python train.py --hidden_size=192 --num_attention_heads=2 --norm_place="pre" --positions="rope" --init="uniform" --init_std_qkv=0.0523 --optimizer="muon_variant" --decay_shape="linear" --doc_mask=false --max_steps=10355
MLP neurons of a small language model. Each row is named by its layer, matrix (gate and up: input weights) and neuron, and shows model dimensions 80-175. Each number is 128 + 32 x the weight over its row's rms, rounded and kept within 0 to 255. Numbers have three digits each. A neuron's up and down rows have the sign that makes its largest values positive.
A block is one neuron, or neurons of one layer that tend to fire together. After each block is what it responds to, as a language model described it from the Wikipedia text at the highest values.

L2.gate10:160140133172192143103053067122171147097115082100142060125110142168127141166125095114133074176154137174144095195154146159102169130119180100143152124160137145088118117134116142120108117120134103130107163112098100227127164100156094103129110136096108101137165128163135116124177128125114198089
L2.up10:104097109114142118139106108149148051155137097141127170183085150194110125156179142086186190106108170145074096091084070094172108139170136143107153107142194171085061127126139120100136129136151145101150143096125165149051093071148112153118140106156113096164136143118090177089094065141127142110
L2.gate259:117164069130128134144081111140167099089120130120107118125136088165093114096093154103099127207073111127130084185071059111145100178106139110111142136106141147181129106145114151097139159140104138176162080137122138152096143075126138134125170101124119119088154066182171114131183133119108151220
L2.up259:053183107150091124162135150076156137123166120128094097119116107119138142107153062096195107146051141125122086128079136148102133163087096156140161120117095079146151095153137164093119120121148109126144143168113154167121134126155087125194188060166130139114133024121128114153095165108132147219
L2.gate385:110120153160148118075112176153167145190150117153126139117175118117126128152114109067106094169147163181109077115107094182120139122120042126190109113172111099119108114143124109058153112134141141145072094133142136143101139124150096119180125124108126091097148081142125099137145115136088119233
L2.up385:107113179135146135101101102065170121086083093136166186190134153159144111129088120151201077111119153092079016135130165111172164174118149144120197162121163119116138178112069143114094125122121106124132100090139160224145100135139126134159183106147118139153153155165154166131111085142110144139
L2.gate438:183120122134103201098077114051165199172114175082114121107167129098150123146135150105140134135106164156111129133181139174175152039103074138185156126125070172098151094158116093113105128127163152119071140147115125179154121088156045115136118110084116119123141127134115126136154192079148133157
L2.up438:093149157117148135036103136117112142163195106118167145081151111094115167153107073129167114092170129136162113178186100098184160072131095104155170121112107151126149112108170141102117123120100110151155129114148152170134136125190122132181166158097128135088190046118139105131130141105107183115
Length unit abbreviations. Unit tokens m and ft after numbers in infoboxes, sports tables and elevations (13 ft, 800 m), plus scattered mid-word fragments and sentence-initial However.

L11.gate65:136092082112114105127089094097144137188101141100138165106152146112177153115118147114127098157123164068118098112120152133106137104183156102109113184126118071112057097179161164098141137102149153167111114128091151178152071114120137195165134150121151084131108149177108160169133118083175137189
L11.up65:105166048188131109156085162093107172136138135085175140094198126070118132143053080093134149096076065123151164133097193138151120129127187099095105096075150114105135114094089132141138166157143097120046100094111077121116166126126161133143192136183117152159186114167164191094154139143114153095
L11.gate100:103146121161117129145148115067129107163106081095101114155116103166127122180170111157101100136111069142071126076075168115190140122108125165107113138073151074102140130133078109102102124103091100063164121079131102150071116151156144112120155127126169065164129095142143086166138159185130098132
L11.up100:136134078127107127170153113050076114144086149153109150162130102128112139095070067116145154085154145044109081157139113109104138135075137084133140133095129122165208102169114105147072103122123118077138130165140126129091140134110133036089169125125129134167099096126139133120064106128142160144
L11.gate192:100179117155086137160097156140142126094131155130114121042116079107117148184125116102094149084162142133184106105120092094125138128081100090076139125109137147158128162172097037104195121103183131101055105123156142062108080148112122118098135083091167137070147136132110167152077148113136096164
L11.up192:152159083125135109163180118140156132085152087127079127089064172096160136112172182114139194156127099163141141056086076132155100122141124082125170179092121148106101114122169134191141187092169161090109127122107094162140125123107068100133162116155121123120125075101114110165159092160130113178
L11.gate196:094181144110127125139194120133163158184079134110142145093135149131082150118175148161100110186116073161104129153144149134129107088126115153133195155135094066152161121175137091102166133113102147147063050134098073112121128103185114150117111076128180127145121129129182097128097087153140137129
L11.up196:155136133116087138172176086137158107165144151166119082107124159142141133136129116113159086058183150074154134108155122144208155133108110115189166092195078074115118195123156197121167133126102123059104180112097084112124127129080137096064166147098119141082143156104120175124111109079095131087
L11.gate291:114151111073147119168141104124078116156149135126169141136152100210093077121078119151149147142104146112145145121070069139132165138062144151169152095129132089112129163160067098169107148137169166105117143127099120135086136071104155106131082124146156120157111091145149123109090125115118079163
L11.up291:174149150124139136123148089120101132165129155140165115143143115134091202118117106138106134131146134077188142086126074100134176135139180159168122182108180150150070126142118144157129095068168191108146117144093145134088125136145063053147138122130101099131126102163130088165143114096094121193
L11.gate315:062135149113182114104078138087169095121137182105136139104120158168116151146131115122109158160105085121180100140094112146203120135121134183096139183136067091170096128110156176129100180103171126111128032141102080165058158096187085092122117104162129081099104129083151153176152152137159124137
L11.up315:135132187174088112150137117018135084091135129116101166128111133149128126124097140134130095053103132145198152102101109193117105120134145021197103114104143064186077176141118124111118150156116148102118025120097132134153105148092104072150143142134148164133050102155115147107050158144125143112
L11.gate358:155149156126110167127140196098131155128149166065116144134139085134148141145093110166121127095126112123159087113091114143126098174109130140125191119149082169170130163128140197177157160103190161081093107164128098075114117119105113168175111124203135133168117156186165132116134080098118157189
L11.up358:132080131177137101126036121198100132124153177174117124192150084130209176102138116135136121140120136164153140139087123114091069116108177111110109149126132136145125100131116117117094155141135104099142088154135167108128146085147102115101176088168111068154176127075185076187125127116174150161
L11.gate430:065158085173100139105186128081121131102062092109080129137117097147161087207150094157106101148186165116162114112168137119120112060110097105117120125139084121163135107123109191142115139152158092149072144155157101097121116138140127121120138105155140130112106095126095131113077150126071084115
L11.up430:101095139184084156128124129142064114123195074128096139119141192084123152170186134138158088093077156114113140142157110086101139096100069115153124114138147074158099096105124139169108110117097205206052069102089131103136191108162123111098117146136119114129144140147169155154155082127131131095
Clause-opening boundary. Commas closing a sentence-initial adverb or clause (However, Thus, Eventually, In mid-1916), plus "that"/"which" and ends of connectives like whet-her.

L2.gate103:105103106092128196151166190089089126158152126153121083126173117112089126095186096147136128109130067134168054134145136072063120164086094165064127069130106129115101136077144109184155091170125119105099079105144109164127144103144095144172095166097122144096081133155213132187111125184138081151
L2.up103:106157089099095182157178139158171141101081087143095126096130189106157090191139105115155124107139113102180118114113128137105170155158130139146156132099171150096107142167067124165123208153060154150110132161152056145108158118200135161155110131138079117096140089129152126089187176135133141190
L2.gate184:100098123138145135094137128167073101160144099155123132110123127118115158140191142114121134084138120120176238110122064124129161090143118145142105155161176066222128128133105086104139085114099080113106093131163102121098177138134165146179087120148122166174096165121093067114129142114105147128
L2.up184:130155147074121196135147131082159086133144126122149087200160156150147126155170095144155130171033192150129136100113138150109159141120153103126179153166164086133050174091110120140115113104101143153097119141150098130109119107117167137141087114175066106154066191117093122163126104138137029128
L2.gate231:118078141180078154115094092168126125140114171153091124096097155133118153136164102056118113122064122144144166136081128166131078109135090174110133126087161170139098119094081075101167134105135087085156099121152126090132117073112179186227069103117098136107161160124094136177148131166140148115
L2.up231:095120136126076116086107103193129113115130158156080111113136095106120121138119124123120132075071141104178145136126113112099133105155112128111086165119169145148081143085111143113152090090161094116112098116103134095187115082129120193188102101146117142111132209148140106143103145157095109090
L2.gate317:138136128160068119071136122155066112121115124105080114131108113125158113131119132160171130164077143112159134160148102130112093152126135139135149163144198148205137135174101110085125120124155117076170144102074143203089133115111118109145092069149159124089109177096110146100104154170126144110
L2.up317:155131130115169194136136091117168095104045157194145118124100107107171094112123076134109179129203166060143109099141142086133128124119114146087140195108199143191083116107119133149134160123127109140124134172100092146168190098146143168187097121141057162119140115119118099089125120147142084069
Comma after fronted phrases. Commas ending a sentence-initial adverbial phrase, mostly "After ...", e.g., "After the war,", "Afterwards,", "In May 2001,"; sometimes the verb after a subject.

L5.gate97:112143090173177143104102111106158108170104154063161097112222081133125110077116087095127165140156128102124097139142104141150117119107082175118161143125099116126117157141096160182149102133118109138112104126255091140118104055081106121176122111156061130102148101142137150156183112115134133161
L5.up97:119085105164157144032115105153134104145125163128125105138147119169126087027130107095136202101166130155098136112128107124112117128055118120147153123084154145098123170121109139129128140139178139208104063132181104111145119103117096132140141117116116132126167160127142119149160169090158129129
L5.gate344:125124153085118186098105113157063138151102162097101158069122067119138141070093098132147119173120189087118096109136141105170090158141114180170099130052133135147110116087115180184100104117034103118134125128165081147209105074197118182107128109136126137134053072084130130179144157080125120099
L5.up344:143116156073151070118155129107099103098157140119176166167173158131131175114105129120175131133125196143195106078147213137159204165081105134151141132110159070169106131174119092174122117138163114204132152114091105172128136118144093106129145066023138142128116095128123117069167099074072132167
Boundary after proper names. Tokens closing a name or title, mostly the trailing = of article-title headings and joiners like and, /, & between two names.

L2.gate85:091161095148159125138080122119159117129081055086136168116076129138114102102114091163136104089163190076111072134153121122114132101146161188133070172149147123158129146113044071116070120098145117122132104092083094129136158087109117161115096080135147167121145154144070170081152111150108094130
L2.up85:095100113093095132138101068206124154065114173087088107072126132148134166114154092119114109195121186105156103145131087095165081142146118149166083109138132161137139152168105157098123153083105159147174136121132107145088129160121104197116179108099146172102121140149088087127139132136179112178
L2.gate146:088114101129103137141117138123058099112106121148153097160108118158150110124094122120099101120125143070112142101100093101125083111090086192095142167136102123124182070149126112110081160134137056080109094120089130135125128100143059089106164153127128134093165159113112157165098140141164114172
L2.up146:101149121147117119181198140111114070111107069117124125080106100158182123133081093100116094087109156081150111157114065137149117147131157085112152192103098155133131168140164154098107140147095076166093178144096125133094138129177107115108118123144145153101159127077164156143166166121147156154
L2.gate277:107081144138136111157108127121168109115169162138127148127142046166129067122160142155091130153145169091132093091138086148092135150187191113165085162068114108204167159103167133161138144102140108163176139141163193164102065105050118092091127083109134186046128135155099142154091116088191116123
L2.up277:139140134148184125146102129126175063133096108140204148131162091139089064088151090149117080180143144102103126112080110157122119107125155155220100128081089188194180118141066084170110079128153117133173141144148135139107147099064152141156136080082143139032078134166144093115124137112127088169
L2.gate427:196107088057163067167127144125134159195089092101215169074133088137131161101126137080203171099133097101124093116206108092060121113110202158111128095170092147118131183128123111170092102118105129131109071123132154145091143151151160187118111169093178137147153105187081108118191108121117162140
L2.up427:134113105052150081189152169180099149184126165161142158127127121128063172160115078089194168102092129107096174082178140094119086104088183191162106131168105096142092179114167081142134124131115079131132114137164196117097104109201135143180102118149141164085192159177132085145160116078111150137
Word-initial prefix fragments. First subword piece of a word split into parts, mostly de- and se-, e.g. se|veral, se|cond, de|fending, state|ment, te|ch|nology.

L11.gate0:145149109096105183136030123086163122150117100144129155085193105118185130156184144124136139114133114149149101156121149146088078144099119166146095159071113154125131171157143109149115143121166130110126152117126100123130145190118101111130121128146177096188127105211152074031150091126133109084
L11.up0:140118150132080102113184118146116112159064175127052114063134120126141130139169097159118141145180107105167096112129139155138104076143134185115120098075134107134116130118096114129138170107118125122111165115180184132112081026156091086116167156042134137133168114108097062106146145183125172111
L11.gate52:131103128083153115152129143134145102145082103142131124132167096140101153106128174133178137197154122109124106133101139133138114159179098098085102113069049078137122163167156146139132143118144071139113135147107136163147140160097085111118127138132160128128159117152091080104106157084147091088
L11.up52:068106091081144136099080119119057157141161103140102160160169142106109099143099112093131140117140122158103068103096159079140170160141122122135092122173092128108176150176154110147200153083156153136177112154157158147159138076173081159115129123116092136125115188135144115118159198151150121080
L11.gate158:111138108078112154087074149101196065157085158126137157126154114147092126092107136113094131096115083181145092137172136123087117133090136104147067116165163194175136196134109128106133145122127113126122161130116091132094067113146110159182088154121121130117121140069179116172078137139160100161
L11.up158:115079094120116108081155151130090190127173153133150180105194122149106116144124169087117119104070097115065159169147147057082108110121121161133078150150097104134125125155110093068129121173097100158144152136169165096164144138179076126085163100054113086097132138072133136133148164122167131085
L11.gate166:104093117094140121090070133078137087117101162101113179179182173151114093082140128062129139091119128182162126120170115153158091096066067118142117119166101135178131103150123134119149155163159067107132140111155147156073173102122129149172140106119164115126154118145116170103171158099152126180
L11.up166:127120072114120107114048102128162138123141129131169141147095080077072148097058173100138071108144112127192098146150118103135103106163186189172005137131150122120150066170138100136127187137063150184129089071147093086148178151094092120155080106132112145173135114151095118091118141149151120104
L11.gate229:179098138158105115158074153103106146145156140130110154129143120144073107090120186097102139106120100137093143184137068155130128084073146114126140112128109153141149159121149146143163179121125101122106112168129147180224090127109086140161137088157154140139103130114158102161136146112190144160
L11.up229:141137130085107132197050169096160121134082108184157192100131117163156137121090100136063137068177151149102152074116109132150128128091125159101126125136180062116125161110170108067100143106169119097086140125201154136096161106162112121082124131167162109075196150103126159155152140141146131140
L11.gate275:110089142155168130105156145084195125156123144085114157118084083143081156128132166147167106178119095130105114118219127136105113159093102158167134099114106080173169188101065157113111136128149084164126190156123154095067071135117124175173151114118113089083143157111138100108135137108183043094
L11.up275:214071172109164107100181131154151174133054142146130169176101150089141103200123160116091207130097134110104110113160144101106153154104110112135146138190088157171116088108177152111118123185151134180115135151153144143099084103099109192153141115133134133156124168102119165126096108122137158115
L11.gate331:097101115145142119165101175118196150113101095106057145130113161102177132161148065149161138183101113133125071119103102118077157124147078130140142176119069187114109108126085114121185138104171119177086164060093084096115115155090106099138122142136116091123136151202122145054153119139106133148
L11.up331:178133123143122105085096102158173116170173185162198118166161122143146120121166131124133077135106165160146076080130137136088079155128143161083193136119081120102122114109137154098110174145129172105116157044152051159066125092132101168101079184095127110100172197112086148117056155186147142081
L11.gate369:114105122096133066079059178105120139198124153133142175132204124086101111138096136143072139136186131150144112150188122117153163131136102154123116109108135073190141097122147128126122111102146114152135129138152202070132095172111090113154142120135081131051150168107123119114153171179110162115
L11.up369:093122075101098066157083082143165092157160116098203145076104162135131174119155148155120085148126150109163077145158160163105164175116099137116144112111120110155190117104147116127119151126180111180129091192174129153141143155136092147173108119100072136136161131113120159132121144148100136129
Measurement unit tokens. Unit words or abbreviations after a number, such as mi-les, met-ers, km, ha; also word pieces in infobox field names before a colon (Seeds:, FIPS code:) and table pipes.

L11.gate66:116153169182137168189119170125119094159138144141182170112086127121184089065137118177175140097131070100103163174144113142153156146178121154142081106105127077191153176085119136125085104141114101120124113141143119119161137170043129109093171158157204094127127145185146139079125194075105100142
L11.up66:100145147119142137114122195108101138187169094132087121137076119133169122111136140118089118131170145081108138174108180113133125117130153124171145123103175085145114139140096122065121162143123159083110125092103149106165089158098137148160129133136133178106138097118140188098160164126156017054
L11.gate121:105162065121092172140071117080144122180133119167114152109145110129115090072095161209103080144070119166119089139175104125149126132092140089152145128097108097187127172122153090092204126106152133127156148125103171091070089113137114177102132179099121130123143123162071131077138153085153056046
L11.up121:064097106054168168156154134162128189115119165154119138129143166089108117148109127079132080129165095081129138151147167150067139118110150147137156085085158121147138160095097091077191084091125094116157162063114141130140205109128094109172147093115147104119099132027215065137144112126155097135
L11.gate181:107179174119135114127133150127118101152179126112176113112117136115150148056178140172068074114210150174131176129106117144149174090180144108135100159166131169136109132075099069106138142094087124116128119091160108129071093145087161105143127157126100130162116164153172084136105148189133107150
L11.up181:131150106148147126096145101058083129112091120183152132115199103111177096165139080133122116160086092127122129164150186131070120219069135115062136102144094086118111144153121115102095123128086175099151106119129140101171084101089162179142151155101102128158163141117146125168136075056150119179
L11.gate247:150138078152124190141177163139070104090100122120117133140155108157107126132179135150141161194103078091112117124159114069147097099131136115205135132158153088150139186204118048106155096086142142135122204142102129137135103203176132167120115123090078132095128131081122174185114088140103081149
L11.up247:156155135071128101124147121131109141104162091125145113142127026097137128097106198146131095168119110158113170091167095090168112120123136131098105140108157098127135129149098127133094106099189129134135152047099107112138086100152181231129136108149118092114208142122104084119107142161204169102
L11.gate343:163119167132144160152094137121108090132164121123127089073080139134135107113097113125143149140132053134120137145146140157147160148175087096078117137065139179119081158096125091146159091096117141180109174160112156121136104191138132160133111089146169126131131134137187136131204142143168080160
L11.up343:096114200149195157136155183103155193147141098157162149113124117093175192084111118159113133108080150101101150125142161112138123168109078128184138066118197158098173156089138155155119097130117130139094097135167176112198125167167102082089169107136139140115099098112155149148170134171185118064
L11.gate393:151106109125131045091158134152128104089168204146118090162151060134217170122143129134122157130107142179146158139160105134138172126062101121094135116131132117151093166144165137161158103149145124095097125142100104102232142181108157160069084171136100142082103088107189158137164120148118064168
L11.up393:090117104138162098159151136054104130170148113133080108158146126119149151090162069107087113142135100102094166154215169162147142136047092167136167098112119135124096139160107062135179147108160120145148140120177133133199156240195087178125161168095123138120120127116122157091138128138134124115
L11.gate449:133148171075182106088125196111166186191113154133132161173110097129149137096077119193113117175136094092104158143152125079142075134129120130142101193145146102166161107122147131129149152146170124151033131159096090115146122195066090157097193124120141107127079144141188122134101130082120108064
L11.up449:103138133068133034160135109124054082137078158137154096143156110133085147128110149180123124148115115142097149111144138094128070180062180133143141191145129115166195151160130126107152121093147161087073131137199113122148129075134141135163175102134118103108113103133145100188129127137171096159
L11.gate511:133118113169179102117075122092128148151157113094181127134143109080153059115114134179050071158106101115160143120120122110105128157115127190132102101149132185217105179099140072120137128125169059192082132097147145138064132129138138131077090083148105114117102113111130136126113155127122108167
L11.up511:099160179153117159146130170128119149154144137172134130172167088101124156126127181132127049136165141134117142116125168142128128112162121131133119124146107094101133114089140058122167127039123141079104129114087085073085144119089158151118125029110109122141098138120093120105108075168165091219
Word start after "an". A lone space token right after the article "an", before a vowel-initial word (an advanced, an old, an active); also spaces or fragments opening words elsewhere.

L5.gate121:126160130129125091115119168196077116083122124083212163081118104084029119091140111055108120188111126108118154143139131103101072097117189120121093140092149106167103136172095107146104150096130162099110089146114137128148154187098074106111102114109116152177119172146136198170118105169121145124
L5.up121:126170134093179123149181152140109110082196162058093144136048091107146093134081086157134121124131108138110077112146152156144098133157145211184119110122120100123156148094119181122048147142126145118083131083097103122117119097127117147121077177162072061143180150122157123126089127209193212118
L5.gate438:118086114101142123084147155122098143083110091108164151113127086133160193087132192088145168196158058102147115070131118100178109116073163123140137164121126147153132168138046101164172146171134078162126112177104179102167146142103137135146094100157151147102136153150154132118172150151088193077
L5.up438:165133180095152160095114122090133087112120094120162122124149068137124127151126116107124144173110194183138148115184211106134168095090176130158132121194150105081149190149082198020109135105161155138162048170071156089124096144130113139143071139111167094095131164146180167133102129150121127099
Word pieces after "an". Second word pieces that continue a word begun by a short fragment, mostly "an"/"An" (an-ticipation, An-xious, an-y), also inner "ur" (ne-ur-o) and "non-".

L5.gate372:142171096141177134113124126143098110175108130118159127127120149123147128132128077134128104100142126115114164127137134123089096120107124098069060117134125110218084158110159139125162142131147100122085182136108118065126104139122068148123124104167144075146120184091160147072125089179153082131
L5.up372:095129159096123176096128090158162189139154125193125133169111122081189142141138108146161118124083094067156135158093092129187081109076153165176138116051168105080172071196098165113143169160122138153117109180130121096144097085092182085128144143145098138130112103158120093128103130088153089120
L5.gate421:159189102127117049136144115126124144176147094125119197093122100118142070104129124078102082115155134153171115072095123098131097093093182130096111054104110113158092116074161136123141147129141084086113133061134106169118156108141122115168121193156159157159113105089132158167074106140090111140
L5.up421:093114104180187095127132134189116130115077083117112076144156181098124145119158079177108125150101122067148097162096094135124146113106071066085110164121157110197138103100142056161149113114074100091095203131169192085123095133153175132166148112136130149138115129112154083112133113181141129119
Clause-linking "as" after comma. Subordinating words opening a new clause after a comma, mostly "as" (as well as, as the club won), also after, before, with, until.